MLP neurons of a small language model. Each row is named by its layer, matrix (down: output weights) and neuron, and shows model dimensions 0-255. Each number is 128 + 32 x the weight over its row's rms, rounded and kept within 0 to 255. Numbers have three digits each.
After each neuron's rows, "fires before" lists the tokens most often just after its 100 highest values on Wikipedia text that the model never trained on.

L11.down678:181112140117108120173117107089137175135115145125091156161130091092174099070105132107060149121161136126147148104143120083146151116086097116110148105105103140059183182168109148157139165140162091072118193120145103087194120104112190107134151139132089128113116113067099137107134113156132145155089141134129096107133084111096206175136104137167137115166162179103150146069222099124169126113134180140144104115123099099136143123124101147084187134121168178123116194058159177102137142148163128181108121130151124051172117129134160104139100149092156099152107056130130169098140151101114113182156126112132123138106134121104094095116145096158135103114113106084132129133122127180162116097139142122137145169093112144125080249112125092066174156108122150163094108174084117105110117180113148
fires before: " |", "″", " p", "as", "one", "m"

L21.down51:119157100120149063138120190137115102176111152145086204157181060150113095113127105120181141154100134085157100145108163141161100153121160171141124101160120139103147205111150122077187136132125073111063094125140147150058128128128101169179129165154097110108043155116180155119077110137202125140124113173112121166089114151103158139130148113152106196073175042144136128162120102184151088102107118110159152155119100146114091142141120131109146107115156116088089153160121088137093083114116115147163138127160137110094130181128087098139118134093148178147159118095108114160174120109095131158122108152060193137108140145206074110115144077118182145174108091127183107098138198120127094128103079122159072141160106121062086174113146137127173115119168101118109160072061158129180120165120084
fires before: "s", "t", ".", " that", " to"

L11.down672:191155111093140118128109125150155089022112120138101159058149141123134124071151082162094135157141103110131112195115124031093115214082146124189154152099105150138096098156143107103137158126132126148127153088194100152073127080087127166151169099068169150096137166149147124076137141085092108149138164116126107128126141094104139106180161156140165186145137134142156107118116095131071160127146130140111101121131143153184174121154099118074063091132072206114128124152168189085079135101125156098097137114086192096104158108144164103143110132070160145053149181136086125093152154098142125122130133170076136087193075134107159142095165102089089156133123082153156174175103086067133158181149138173087133136149149088103124106135123161119183104142144098094090124086149140177133101119095113
fires before: " |", "ul", " p", "ular", "."

L21.down667:139151117111099166110158126144125097149205146105116089100120124179148124129111197142091146089105154114136176117168130125099102123168146116100109126091115124060130117076135114111080143056126081126183156155170176118156148099123135198110024118152140119138137143121098163150135100093118092145130084132135169158116110141105142096114159133166132139126121130085211196158128113157120129077121099180122147174183108159139107125125113142111164096061105180176122141138161135197146149100091136076121093067142120129105100133159137147135131107108145109148151142175092192134073061122151130209107158150119150096069066102099108118096117032132150103141114164164087148134147099161172100130136133143113146128143161135166134116117070171139121101076070169121135103124104163159152100107107141
fires before: ".", " |", "mp"

L18.down328:173149121126122089152127134165118107098115119074097193108089035082121207125092129101134097124143110143107119179137162103088115175144175123142128137150146111121155193058087137124141089049117113127150144131128167079132119124128071173117117183132130190180133164171129067146145147146157096173167135166159088104141117187118106078182135130101135140156176134139139149086176114070118146072116148189129107111114137164168125148113180062157096129146135125042130085156086095163148165155130147118152125104126114114116130166156114144185172133110159108126137133152087135108149105119110163138129163186112175140137128178113054153127171134124097113131127101140142124155157131153110127076118131190054115141083125135124090171176136098050095113152138109060123122084153123160158145127100107
fires before: "t", "ci", "ate", "y", "bor", "s"

L10.down422:072110117119137078146109172157113149150101097117101136122137146103126110145152054150048095141144077106101159106108074139131147090121127096138079153064138150106167081138172125098170073203161142070108089138101102095117109125102157059148092126137119113129140126105167123153137162171043122181107126106151155084096064149111141170115084089085168103132153163133083160157138083103135118077110133165157135090097182122164143137127142093137137093112115076137180076150167106162122160076142172140070170117078094214112130119167128109183158100123165177166165129158120069143071104151101154113153115137147113166090135104118088107181162090155119095151175127103104192145133104145141090165159133071111131085175119143128152073114181161148175145173128151108128135128202172132142065153134109
fires before: "le", "u", "ute", "les", "ive", "er"

L11.down463:147132091144147121139087114141128092189121109149155089138136153154135130151141140168138112113118122167177151086128148131142098144121137124117138114163190120164072128131139099142120157080133144141204141147105152150146057159107126079140041120141118153070147160108143145140154154135182142086115119083164133146150174114137169149101068111132123041149114138185103114167077139140097175151166123165140160148150191117117170109122128203144124142112120149143140160121127093096154111112130042160139166142149114162168149186174125167188151081140139096101068161128184114150118132165150163140111107123131127099146059161084152028196154056085155152135115120104113104071080118143101111114158117128113091170141124112179116123141134118095114151120182140093178105133072120135091137114130172
fires before: "n", "ri", "ga", "v", "wood"

L13.down131:085138183122102136185096128082136090154097117086102128135152058183126105113105141048181179144187129145079136141168163105103143100153114154100070124140139128187091180168114142150090166184152145140124205131105074139157122201168121111130107129104097148110112134179142099147166138164110096146094102148079130149065129114144105162110125136151176114143095149113150120189144131133172129117172151171073140165157193154128141174077113097115099142127108184109104124145133136168111080096168073165187049135137112124148115134154096121066110155131180141127075197099195103165102087124127100191097113150079133128122104163123096100182153124124125142134105128098161082207101062120113156136102066128124098166116132137100124187119085109120122016088117083138116157090128109094111125135144146
fires before: "s"

L10.down99:127133150103099156112149114085104116084137087116118155186156130164094143129104131106086160130176105137125160128095110140119138150150163127113114124127154140115120146071156109077149188134126044090137126100158134161128122088123123144140124137089083127156167147075113170099080091076136129130167157122114156134148147094116147097150143116143138119143123111153083187130133097118041133120149177117078079146127103177161118130162155101178115095100056168124150153113097194106194167179130146111151110137092155163129130145098097077113105134128136104055134162143087137097156080124087136143128181097156139163166108098102139161101128097155123120135172187152159128147013128117032168110146129124156106205166088081183151052118132116177185121169160093152122083132110142083085105168191120
fires before: " |", ",", ".", " vote"

L13.down726:090148108106186160126135046118136081152121125100100121156126151086106077156147122156130129093106094129089118148205066084090132080197130125147098144138109180114140106136123138146169130126165127079110138183117129143204145151097147087118142101107121118169069080072114143162186113133166111178117122151174047123142109129107184152071117171128152119104138114126131114122081122119123146152108115131109169092115173149157071159140122116129098153094153105170059123115090086117118126114130120147094194145105154198137133124156103088121111123135149167132085187139085098094201158123099136149135156109087167170107075179123101171095133144081192120147143124117115077144089138127110123194166109100057102142171045113037149169104069147119092165132131121140162162143111151132145102146133158
fires before: "==", "The", "H", "On", "age"

L19.down108:179058171135146104125123089092124168123118119111132133077135148108165210108170152121160163145138128100174119148099142114136128130136056139141087176153125149171155189192118084094132155141110162088127142130168198133114171154105084149178154147129072092099129124091079157098149167133148123150141144107159152153173127142133109135135099151138101147139099107123170100088141148104144117157123137128110088122154082126148090141113064101064144141095122121132122127101152143086131108227109139126165124060129156099100117122129079137105123159080106185104125223169156134139072159103171158077248102127156117149147137091151070172118098163138101122189124095105086113167184164130173125126184120136154063096143103117130091109170125122160133129111163152123078186130110089137135134123063079
fires before: "W", "E", "ed", "se", "N", " "

L21.down1077:125155173196083071089227157179095106181180164164089168089139139113143100123148123140117104132081089145159149126123092132134187119120082119103121173105091071079107137111102142152134112184120093094114126118084092168081143165116105136167103170109127159121048137127130126108109148132099119175110159125170165086112068142128084130112139208097114113110115108128161177134132124068129103129158176132117067132145155093113118119112159087107130090105149133075159124143121195067157200103087121125111127094140146116155138150111095181103128135131145105139130116102102114166165122078098118075167154153139123141165088139143140141108158119058212160146114183098080136156109077117052132190122111086086140116150112148143108102146200143068156095157137168165182106081109171128152106099126136
fires before: "ci", "t", "tion", "c", "+", "cy"

L21.down1201:169099119147105148161170155156100147109154123150164154178105126138116127124133122103115203112128153118058149087126144176152115133123152188126157105094125145129179090127154198134083050136101111088128149088119102116096109121156154165162129150139117080123146127139180142125116131113142160119137141091127106144113106107135077074126099142160145082107171087125149151107125120043144068113096135076195106150106105125125139118123149117103171131112129086131129122163138117035081139113136122164204123148159065098138101127182115148196136179134101114175132178112040092118164157132141131124197114032146128158166113131140075122174189124110124096125071140142078138065110113151131130095078162116167147078121072126080120144110155148140079137081093118113143113180150115150076117124119082
fires before: "ra", "ri", "R", "ro", " O", "iv"

L18.down101:153140159098138081117157111112162145174123063119108145099114184120162164180136171129191164083170065126166153177111135153111138068120120153102117139128109174122128175077081075137115113146123163133106105119053157067144175111156123171079142124125153136138173059119164129193159109153111102115120100138159120058136070099146105153141125130133099148112148145149138172140146130082103071126184146119168140113090106136172142157053163105126111086115170119100130103130119205129161135091103130126169151120166166088066121104153143178158186128199136126096145076151143119131106156166118092144154085105114163124115128128083161168121156174149067137124181109141116114161164155098072104214146127164042086135166107093133083149136176102138137181170046123162119117121115166114175136114123148
fires before: "ed", "ment", "ing", " a", "ance"

L19.down567:111098133084145135124079118150132172104152111127102089116117152189156127119125171185091098149133106127057142154164141121158163142138159154067054152069146119112140130104138084129154077118121104110076106132134065163101153131200118123113107144117147115055108100115159141139173091095085145141104149134043150088144113100094164080159123099089122152165136180159138156157100128099150147152076141094122206106200147156126110172149116131131177091110124135123151100132157114180113139153153094165163191096144085157129110168080109160141093091121152106123083091112117070104189140152111165142143127211178118111176101179161104093189112122117109141155120094114183190149123148141089148160107116143202141103188145150079170106129081110139100116146151122137126111122132120154116196102114066
fires before: ".", "un", "ed", "^{2}", ")", "n"

L13.down708:128131157118113149121139118163142069094088128157138202174152067106118121155113142108151097184153143092145102101167109176096112124124072121179098167212100087191131083092155137125113133095178126088176139080115141125135127105068085127085179133106144094154141108132119064179119118169126169123137103116142160110141208115048104130153133143168091134107064123120145145126137139140105116109184098113138098169112126132113054100151152166141115173147102143121116135069101146169167182156135126106138058133119128151106126146183122143117135072086136128126081134147148121122099123135141095126116125129151131130139056158131114093133157131093137093184166101159137153123107126089169153126186154151065071150109103092156127065178168036188093172145157085100138095159148149126125086127164121
fires before: "al", "ine", "ro", "ly", "s", "er"

L21.down1257:172135084134144118121141117136095101132089081140106133186155126166130109093156134111116086123072125159182130154185146118175142093122129115157102121098123081107117255100142109143137139155111125070136103150138157114109138109116115125173111128102218154102137068086163198121145135065148148137106127123130133078101086112096119175086117189149122032128166107145126152123097151131117129112114123183098124120116126133125079124156163126181099124107088177130154146131110104149128124111112077157147123143109119255064106128170146104128136110103129100161114148141107174150095126163100161156133122153136107171134079136120135183089045124195147126190174136121094136128142150169117137138120114103119119127194131119119101117103210105177114137104131168122143151098043103025127097148132174
fires before: " by", " in", " the", " to", " as"

L13.down1246:154086154158107050142132162125096220152108131104174126122103133114110126092148147168116197141120139150145167112163061137103154118106108132159105094130088175113091110154096152147155119080179122168219133107167099131131091098080135141119112184084050103126142073118077162172101157098135129108083128125130150104114135141083097161127130148126078080148137098094069181140133130165078118146125127140072119119118108168109111151059136181158153169111119114161105146131199152141201108101156113163155183151133088131058126153095173145153073149033070141121191130134122172088117123054209153155156119160157148169176159126113145119129131118157143131116163133175142104146119121135133078111115126120168095119134148116112168064148071142105097121141184134134178138190055100135135118110141115
fires before: "al", "e", "ve", "ent", "an"

L21.down643:167096105144183141138107087111050125180148125102117119130126114129202102166171126107132163036114114130162144117176134131072164093105123126128182113132094102152108089097158064094167116146079091085196113112136140170129160186113121132112131104112243060134167165123110139143104114115124185056086125156159158141127138140114109144138118038153167132147131135111132127204155174143165135160151094111127089164197071131105145109085154078141167103171160160172071150157149176166131118134086122154097113130162097090144122149123139150159097122090165139141109123103074135136126163103103156120175083099124136086127134164145193147155182140118123139033101129095124057155117123097133141117115148090115126183187114144185092143175117114134108158110133127081058055137129121145144067090111165
fires before: " of", "y", "on", ",", "ic", "or"

L21.down120:230129056172107093151201128130156183117134150109179138092121126077134144131159158131137146135176091159150155111130121130098116149180157138141147124139162161117109120067188071143145087126093130142119125069146120118189135081135075147096117107159110138123152113131166153140111142107138167155080105152108112099148114123148113144126157112142079162109128167133119102172119095198099098165083120134127122162134115156143135147128108127090130115162099160165103093167110163170100141087155093134160209178089089158097126129098166110105155153120102117152156112120086146090104080112128145126108099156115084149165070193150110133089099119132096137110092083090134081023165157117054070161123139161114126121124099100117112115159112069158186088169113113110136140110086141105156137174156094
fires before: "ment", "r", "d", " of", " and", "or"

L18.down1237:168211173130103137091130111099123125131103131131134131142132121129100148101133192173182120120128060029094117149093147151165090157105170104078118121123153131104114160069141147125109088089124100095071089204077106107167125094103126080115116134169199147107127110122068157148113136108086135093089177140077123051132129142124105134140147141110097111146128157140140164102141117114140091214147144159123129073147176119136116089145071199119122139111115172102170170082141093095153124150104094098082150088196131146139113113170118134194153074099143092153148194074126124138124132140132172173167123062046138174132074228116097149098173118156142124130127158117133126127158210117121096139096084103189092172099125140115108156124160201103146082140120166101158138172119121162142125088115117
fires before: "n", "s", "ade", "il", "ity"

L13.down251:163157093118117129144181113138181106142073105172122146145206169115229130106107119117175139131189167130113133175072121107129204138140142089147096094104197108112069163156083099113152119127102129119128142103095134149093125134087080118126157124098159142120139089138177114144146119143125136146135161168136128135091090181144122069103186183118158088158102138112106109148147140111132164157161130106117107150132054161152091149142135117121119134116126132159063141141145063073124153083075121091146157125183090171164079118158114137117123154175168128126086135130115159135174115130156097119118127147142159131158135167165082067062128135173079148162147112107095135160098099073113133105136101143112081126126097121078056129092175113148113183185075071135150103097084190156164093157123152
fires before: "s", "A", "M", "er", "V"

L21.down642:172123055126143103158091169119092127054116076139123111134137134124102166066131093062067196154153097122095153132112130122148149107122123137130163147155117146114178090066112163115100129139090153101236093158104127159149128064135095124140107128087181165153102134085129162175104155105127127129104094133140096122111159132143127088161114081096109134090192131137146110146140167028106037143142109163110128143143181122085119101144115105123124104137094095147143135146193173124084144069090132112149104147131114158049167118174098192156177157081164082154102111132149120105156174136179122165093116163159143146157086091076149163106189120126184120119119171178098131140165166056137102110067149145119111109123150127134112112133163109080126080104080077064185110141138119145139119128116087
fires before: "t", "ta", "d"

L21.down395:120157177138114122086126154134131109142154135072141121186110107135080118098143109155088155150076138059201156165131058160123185153090159151178114112162155173120110195108105207127107180106163230113105130134136126101176132053143085121127137132093130138111103118070099144163180108121152093127101150161116088193165137125134075180073173146144150116086107100116096170145144158073189179120100144131149092127147144146147154130143095108151124196083110128089060116120161090100166169140089145134103064105086214092176134109141081115068154146108125195092089110176136156118089107100124120101143159065086155138190143106163120154118109169153130150142119165145142154177123092133104102093144130125126110111153105115101131101184149119134126101122131135121164070134081106097107119133124191
fires before: " |", ".", " of", "\n"

L19.down606:116143166088141140129160155163127124133122121132119129116073099147122183113092181155128094110206130119158142132142093099116104200149113180164188139165130128088093161146151153103087204093141109109177087055082077103087165092095136097132126170111117192063110120095126161099102159100140094116154099151186126162080208132164153110123141097152150172073173126106111141075100133094152093141118176079108127108174113112160123112133118109114090165162122117124127129094118137024132082141088159114124107117076180093197148150167096123189109144094120194109141124111078082125083127208173119142172095173115099110080071104121164111058116119113184140156172181166108152165181137165155181177153122113170081102076104148142115156091166153143116158137131154150147150108079125154079209150087110
fires before: "s", "d", "it", "ing"

L21.down890:122100149067121106144120143098167183188138091133122096102133152052141155142144149096135185181094144091095152130098099177165130122161178092100115159130065160089098157122149143072085163112147164156123110165147123210082150183128125140123152126140078059164107136073153137113099128146146113123158133105121154103112138108167086155112106175107143128087196143132089089147104130127093151164154121098108167134124116145167103143136136110159178125052129121101137104109079170155116102137051158164123183124075168049141121161107108099108109186089144162151140097104103086165069081115112062165154084139120148119105062165109153104125120143029083129092112143104162143150177139089108085161152142164104122139182105170083073176103176096157084141153140122182119164170120149114105117112095140
fires before: " "

L18.down1149:137115074157075061141133049160180149084090140102096111201220183133160154146143121090150117126118085146138154115160111130129131091076173155164111164062125126155167165127173092177114160112141115107147088077152166080138141110121141165173113155130122124126209118123115124131124137096099142115147099140099127041084133117160139097152112160140112126094068160160097128171152121139103174081078120176105112177145150119150114050149092146119172114142126172134093096094106130157167117143109135040156147177171110144129086072129115178106180130080154111122148115087183142130148158155109120090164180140094136143128100141197134120134088182145109130124103155125141108174146094133125175157103167100144079084128113113052118130178071146122119151120079095155124093111099077152104134124095108
fires before: "mp", "le", "ch", "ach", "34", "39"

L11.down908:055102162159127170127116138095138092156169155152104122176125120078161136108130185144093187106119175120077195158132089120148103112125170112047092134105087152146120113092192171190125129111131083128106180178117133114095168126109123128180093149097154112082092120060106127207094098108111114108122136110147193126098120079148118166159157111116150080160173148097098126159149137106163099103123176150179194105101128183196117164114131119136111168101181152074167155076112195097145081118154111142104109118126108138060093114130109118125134139109139130114117079150151146145102128132130091089087172149132178121105103167144108147127114136175172121143148123079099054125210062169073121112143082088124112167140138144076121116162101145123135114142117102184155125136093084118144145135110171
fires before: "s", "d", " of", "ary", "ning"

L10.down977:157147121133104091107120136088131116133130116146145117132206139123090119131131135139148169127170189128066128146103090134161113120163178093179119081068158131154133108160044135140144152098158143187073099070184133115127136120124177172169153116064144163093140122146158145095216146125098121081134161143110168133097174142112156103148055133101137144153157067079091132057131156167111131158116118164181101129091158123104168155164144139148131159139104150089076119123130134081115078184145126104136064149088121087138085168141103149103090112197153081140123069115083139134184153073134102136167163139120154142112158166139093094072156115121128014165114158171144148131178131119090114179128171120064146093110149158131180085077162163134115105127099136068121108112108080118160130186044147
fires before: "s", "\n", "ro", "ial", "red", "way"

L11.down367:106097136140162178144119118096141144150130070132145141130159109108126154092109085131149124114139127107131148140131116146147155055173069114165102112162136156102164116138104103098158161100124190152146164151113108145124156129134168124106129155166051156159159149099143135104119153164142166130102106146116128108215137158099176091156125123135168095144118183184125104126054100062151178126097091169108137133138155125176098133070080128081056132087119153153119051123158195099140203114107156090137133136100166078124137086172190166198105114110095123074126121160119168166184103108065172125099084136175125072171106154159144080145136152147130120082147126108143102136128138143128104122129198122153103087109121076107178091141102122114206134123116160141087095072107163040181143077105089
fires before: "th", "al", "ed", "s", "an", "ance"

L21.down403:130190136071120132109122149126093105112187101137161105153149115079080134123130136058127174134123131067131174144102149113123129137085148167127221152082107098127144113070122193141083122153140165112123156113122081143090101144160126172125087113108184132128110102127159138049139124136157105067131188094089086141116058139134093050146072137155190142100139086117112137155158117066169117114068111099148105102170165140147146095171151148127105131155101146173098128183104134037113171110130118104233103157140139110155072106154120164123109139122078102126157143115103155103190154104118145071156156068123159151168107106144129105146150094075119144163185165208142189077152122147112187144061143120131112093137108115134098198108155128083123135068161159100150102169112102138159130140104066
fires before: "be", "de", "te", "e", "re", " re"

L21.down283:122184140185121116175118102099105187115095130099110158131132104102142106187159120099059171131105087126102117157095142072109088101150146123115125123120128141121163080157093114091133142081141126114116183135178166112159126089160141103135155111142140191117135128061099136195114156088121144120119160151188078210139127150149136173130134077120139109135109174097084120144100151111103124091197151115067065172095110130181159165136111115064118137189140174092145185088156129125119097169114109133128156114099195182127169157120161113123145113126167135098118191130161129169126102124149124093117094101119082135146113148142109129178087138133150134088120119100152148122151106166132102074137095050097124123128095144172196104218098092112088176184127139125101133160152104136122070142133148
fires before: "ation", "ed", "ate", "ated", "al"

L21.down943:156153182095108155085102061146143111111105123180145198081068110167148065170141128201123118143110130115120158093107088183120142108170118121113196125118175126108090181134136084125141153143149127125082140081165095112065090159073137175131114163160090124101152109150125136113105141117068116130124144174141124127103123132121117097142101118123087159074123087153168124095202175171130129117119129188064083176120127148127161151130110149153115127115119142137135095183151152193127099136170131156176153133094097107171116063125149131204076121187205125189134181125166162163152108118094134134155096141092118134195109115106104135173112079153162139103149108088149084124198113092087171135145077110173122086158113144057112159118151086105153142101120066120132184094139150132077098073066146
fires before: "s"

L21.down340:112163056174130185138095129077155103117135142122106185108132144160133158149131131127089095123184138147107126112170125131109151141120132107130109127103133103118154070158062055100159122077090101139176150109130088144118145091106112091168140136166103121146133119099146131068129107205106125102127154084163134124159146170188182094114108062156117189163125123144131085121123086157133122124121182180103094128074115155166153152092144154151130126143104115147151115047143095122131192133128102133102191099131139182100149147149111097154044158124069095155151082135147105118177108140187169185135184060125183114111148113145155145145081152118099056071162170078146098140146072120188108144137147147153153146183149127157175126127104079184134121157094127120118173107159116154141140163122102
fires before: ",", "s"

L10.down417:135190065098184101158153110182096141127135076133108083137148182103127157151094104135172143144177102160116122121170113129133086132086136139114050130137174164125111123154149105104160118161170124137045139112109067110125148102150138128180116115115087159085172092168104089160103127118146119142107136128110127149123071133109136182143118149140146107118174117134112154143102161069127106116098151104145118115075181138124145171174171128118138135125184106121102109065090173209159134146110143184135150121123146114124144140177177101176105130123147141143164133101160125142081173124149066095152093087119098130124156137190130097152102122131123197143119101203091088134090197147103106124158113086187140151108160063102156116129110099120152158168113096118146133087149093159121125065181207
fires before: "n", "low", "v", "t", "e"

L18.down496:124133119163134163127160091096184132175137127147092139150091092126140136107092064135155093128096089133140091074090118078149126155168119079032113142129119181112105133141144076119126123155087105084095143129119140115148090087113192104152143118114129128094087172180178148177128128130124067144165162095101109191160042141146079111210107157057105189135159144141175117133126078151128154139141117134048117165103076153131168124099153129060109118109168198133121085129109110186145083149127084112151115149108074135114096184093122171161135137131165087067146150197095081146106131161068142181153143110115147111130158143155101153162182106117161141102146104148174171089161143137122127187131099152176140156161122043152138083116132094078183149188093122163129201098134087183107057113113108
fires before: "ip", "y", "and", "ed", "ach", "er"

L21.down43:084167147139077147060149124143105104112103124134160216041096105091131108116142097111086145159111145144184172094113114177107116148135075154136054096116175143139117164125113138119129092099148120134105202121157091160102169116162066180078194173139091179120125094154198144153145140085113127153166149150089137124180136079135107138101145161122184132104157133074100056158101142093150074134117142138136180090107122106122104195158103131115131143103130057111078115108092179133155125109111124153130050143126104150124184166144194099136166149103203117138135083121123145162143100075164138161095084133195103109126156084092195171043063170097167102095109124075143163158159176097121102152108151117135150111153146147121101111167076075154144188146176131139126107128093112155134085128149130
fires before: " the", "te", "ten", "t", "ted"

L18.down1218:085098091081097139095127086092106176122112112150066124049140102088119159140074069183089128127073086091134139170086165149140136098099131180110125151127152104131095130084137143098165146134104142115144115182105143162089138106139200170122158142088132088128191082111135164146160108117153155130130146116171161101131139107157129159119142191144127126094095154107139225105122085127135139155178108056119163100119123140165138151202129140151160115115120167142169178125105101075096139174128166121164089124050172140135146146133170137101097165108083176150095110143106112186137142134173124104112141153096106131139128146182112168145159148146102119153121097090094132144095162098070154078183153157068137058103130166114169108092107112096114146154171139179129142156077147178114173140070157
fires before: "ed", "e", "as", "am", "ity", "al"

L19.down658:159138128106148126123133183133109165114156108201171150092174148159092147128211181137089126090159103094181131195119133137164111171145131126127129153096090147126131159070117107108156166123184142152150138140106112074193165099169138191075103154123168150111171126085148168155111117104132132103091115152115119080113120109095108087163071140162165119111124130117126147102140126138140063145139117127137155124117148169129142156086157094114150152039101135175156108092132142133122169120112148071132187141111145128118092120108080106136082125162118219141155100116180103126136097139142116109105047162060109129234142143159122129160122114111078196169143136110125105109138160100094137126127133168122144105110160118176129104117155067183141158159121115061071154047120130018146063076179047
fires before: "d", ":", "ed", "der", " also", "ing"